Part of a small language model's weights.
Size: 19 layers, width 512, 6 heads of 64 (3 for keys and values), MLP 2048 SwiGLU.
Training: a variant of Muon for these matrices, 4323 steps.
MLP neurons of a small language model. Each row is named by its layer, matrix (gate and up: input weights) and neuron, and shows model dimensions 64-159. Each number is 500 + 50 x the weight over its row's rms, rounded and kept within 0 to 999. Numbers have three digits each. A neuron's up and down rows have the sign that makes its largest values positive.
After each neuron's rows, "fires after" lists the tokens most often just before its 100 highest values on Wikipedia text that the model never trained on.

L16.gate1053:543522385564490515506415474504470528458501506512559475568406380489455523452504483461509557418548539592469510512584491516554472574557450510473587540474434551508523544563468484564435492519504509519455441461458487480533464426456604459482406417550602449617590479552487508408471589477536470491
L16.up1053:551503423499495495558455455463590481525504579498582497434470497376452543470524566479522454479519471649457528555506494512557483420473474584487517500489496523547509582510515429551555542482429498506498508498544504536519606537452449433514421522547516568451532505421465590587510537582550474524
fires after: "2", ".", "1", " (", "001"

L8.gate1211:527536410522451580452544486444614468404441602541459493547537451473534476522428504528441487415446462501494466491499478542533482544545495516492409500438457577544582425554466549486452540605584520529487559608572543513450483469504504568463536595463544490492427553437584466480573505453586436521
L8.up1211:531492510431469550559567513482455484509502527493462415462528478482523492539461519523528499455490519491489490450477439512505495536579492494465484529440539489523447504524422493458490540545615518428539470425486439474472479505447438528491507539576487556558540513388449427520535519509566474421
fires after: ",", "1", " | "

L16.gate408:517482630567419510468451551423527541493357516507455485480404517478473581503484422510514510554399503645554487512538497540565486483502417492520584424518472401465556474552429463402567516470628427377473617540512510564492485479554515493504480436519505546524524460461482485533429511542460518507
L16.up408:495494558518547576516561514515475489472493445502493438504547502505451452517479481489465462559595533512547537621557481466532502455412553489471561466553537467521493566459499541438538533441514559404475648439534500477418479556588527433528541524484502543486501550548493533516478545482515460573
fires after: " | ", " (", "\n", " B", ":", ") | "

L8.gate949:458456441401532532466488581580455479435493485561514524504545467494519563511436528457460622524499520504473556524480476482514524517452533427426406523495495557508526440491619513497420458440437523579528544473542562531496494460432502487514429546535429492501549488535483440448526548542582529477
L8.up949:566561441497563576530483543405505470451508522489545539356547565597516531462477521466533513509452561447515369532559584512541503600450540527444494566458486502505551502529478457540492473481483502468438386525406486510571595508389483495491519466582433496417455579511461516524467499441460473565
fires after: " | ", "MNZ", "IA"

L8.gate1194:458644506481486494441353506471509583511493517570523426570459481492443478473416492502440565529483486477539556523468526535578512493468625492542600502490424554444555542513567513504436518429484434539514530544577477472537490516520412415466462449503401522511467591471550564494495465529507508513
L8.up1194:533563507523434496429446543576559527567594425483523509436543465405529603444492570463481386458450527480526512516490441516509519481474497516489547482478438559519481492492497467510513483507484517513404520475428535602538547529558435546502550553466470500567397473493503588577502500361441556505
fires after: "1", "0", " | "

L16.gate1216:537484492552535358478522541497511516466495490553391456442538482572386459572504537583390488416566488525426437507529467569450458551578483467529536530534552513637524500550546449534556474522471487486500541552473477501461530531444506484492480485487508458487562487521463535582387534542489478523
L16.up1216:488416508503448536440478505564506450542501524452420422484579536452465507519525510548493413476486438510534584522560478509398397501532564397519515503415511507470447511486443620486504526454520430574488607476457420504457513468466511487512496415458475448533481468523518508472469561462464575405
fires after: "1", "2", "; C", "; W", ");", "; R"

L16.gate605:509451475440476473521490445577514566450454576535508495520488530498451501455525482472563557545405597502410533538506562519523572505468510574479512499466559585454456470554462513584520468481487496535501521462508446534434485557477480542524452555482533449465497439425608383524512565475505497463
L16.up605:494456416431509594500380481520540439381498526552542471512496495422535523443497508504502473451391459485460503554530515465380490463497508513493477505407402472494427520530418556680421528533516455572469547538387562587587444490564517560411373492501544530504503490411500452491564519511512433536
fires after: "| ", "\n"

L8.gate1195:532475494540466656490485531500531584448443516491469499466547419541513469426427488434498421515510462504497523542496542477373519446458503517526562377552564540505512524458529508412468468433428460474497448501469503465490457529477471447455592498534548497469406505416434495515434438521522513538
L8.up1195:545532482477459460494524504496428452484429398549523518463435431533457471463525496537582516499563560442396526500501501496556469585547446540465498538537523499511488454476532429476442512526548500561488465558500482473500473529497478444583464508536431471446567467426498509492538478509518573485
fires after: "1", "2"

L8.gate1149:575553579497511492496477559505386539520504496474480548574475506504523497594555551445494470483534533499558487498534494537498598549485492517486473494460477423524446451587582408459500479546524512616518487474531456496488511429623535587522488518507504379490452567503510524494532539584577507380
L8.up1149:446498551390474468492518523621477517517475449540510548433519489603557474630513536478490459505421507506445537447552471495515510484542498457604379445490499498611475566474558489489510519516492568616623469575538478488501529442543505471490411473556523506485557553537531538463518576475459512560
fires after: "\n", "\n\n"

L8.gate740:494455457456553570515513496496530426427504481517485506563488457391485505491486580521554460519495542402505590533529500626480502510567576523514486579422543453486507403443527414600541430544536526575529483552488498521488556545562419482506496562519539537494491449584484400417494522443392574532
L8.up740:496582498484615524460535555611522472498470508530544431564549610419556502437510566573494575523498496471607455598592557472483412504526512532485438531520555408560484491506498464552487467483502519543452448494477473440443433460516443484488489489429571420421503385483599511451466513557483509511
fires after: "1", "2"

L8.gate115:459510465367435442503463526495604496520421474383501479474478539552485574531545497455492479470592525512403507537420401535467427446516467527446556540454442541594480470463491535474493489465445494481479554467492478454544531437487409539488522456518444439417478483472485494590386458532484563584
L8.up115:455482503487518531506580488433530506567432565431533646501490525498439418490492474489536439524565569522492533489574575539491497508498457471499540512540376481608506534573466475492514482490535477510411503454469620491306520479434534444557541499550622542516464493479535521519501421484407490490
fires after: "1", "2", "20"

L8.gate792:512492463508377531530449507471488508500483405558480457590534431412547487495465531557520453476515463588415607527410463610441476490570445478535396610481478528531505512499478439445522483625476533503468508495575554465422442580461467486569460537475542492481430449536486470630500486415493377466
L8.up792:515565487427555507531406402465474443609597447532545519452558578477488490476467476533520509487481547511493516514592508560364571511514555551402594521614526566585503458581413482402473546501484593491404517541476469572457480540419428495523479547513486522486549450545580449560487530492494465578
fires after: "1", "2"

L16.gate1684:552513440377472521460414471487559449437551531494452460444537419495580592485483523461469544534458466523491518552467600556477476532523515543563543475559524465486462458595484620496522384548498568531407577435462500519543531546503446472550489466439458488514580651480520511405485510469493453528
L16.up1684:532557419550627505495531445499522479540487602534457463541440503569475599495488472475492496538447593568472494468512513521518616525515516587507581532439533443454528528580397448382541550505478517456473418433402512566483413498502407445468462408573478500507566540440435519450494562494553446483
fires after: "| ", "011", ":", "-", "|  |", " | May "

L8.gate1044:464508487456508505587550508478453470513536536421454457438456509469513533461553532441492463443530483517513572485459467463539505460426420534480507513420463479552479482418515517498421451532539527577544519543532487398514605508547585503434502547471479473469515449538424521459539500543410517465
L8.up1044:506652489528531512573583494524521461464446524442518571515525553488480587537542545451419459484451488434501479571533500511555469520494559541498439474464476431477503447577536501546463523463488484566476520480513557466471509521513500477454424520452563526477433435495450481522553415486531563509
fires after: "."

L8.gate448:464475472462438435483555434502422596469585520518487542505470453589446501500492490518506408514400548476485516487496430503489530524612543476471464553450492429558471543564542526396418502466527445495595499369512566442516483549488484587401585525415492522500510474501529478516522464445532497529
L8.up448:498397500456539431485515488541491453568519543448424472487509551487558488466612548545549488480562513497547507544605444550463505438518489465483394439495578511554470505501471528435474506544490504545526483475516497415528550563516449424521482532542380536606481512431571449459498560540449547531
fires after: "–", "1", "2", "020"

L8.gate1027:368506436512467470495478443477478496470545526487560470486440446525493494521350503496563502449447552446486584596468528552528555594578505578531443486580415587489487476508433486524405515441498574513442481482435504468543511450534524479469551496475465568513576450408530442515512554517465591476
L8.up1027:514566526453477551516460504560463502439535546565507450502446536505496482423485500430589463468468469422627473562511530526546460535524501515428520515508519450555511392516423534415460522441498534486532493506585541492485473498451534478481444521497461575514532467490510518429571502490465545460
fires after: "1", "2", " | November ", ":", "′"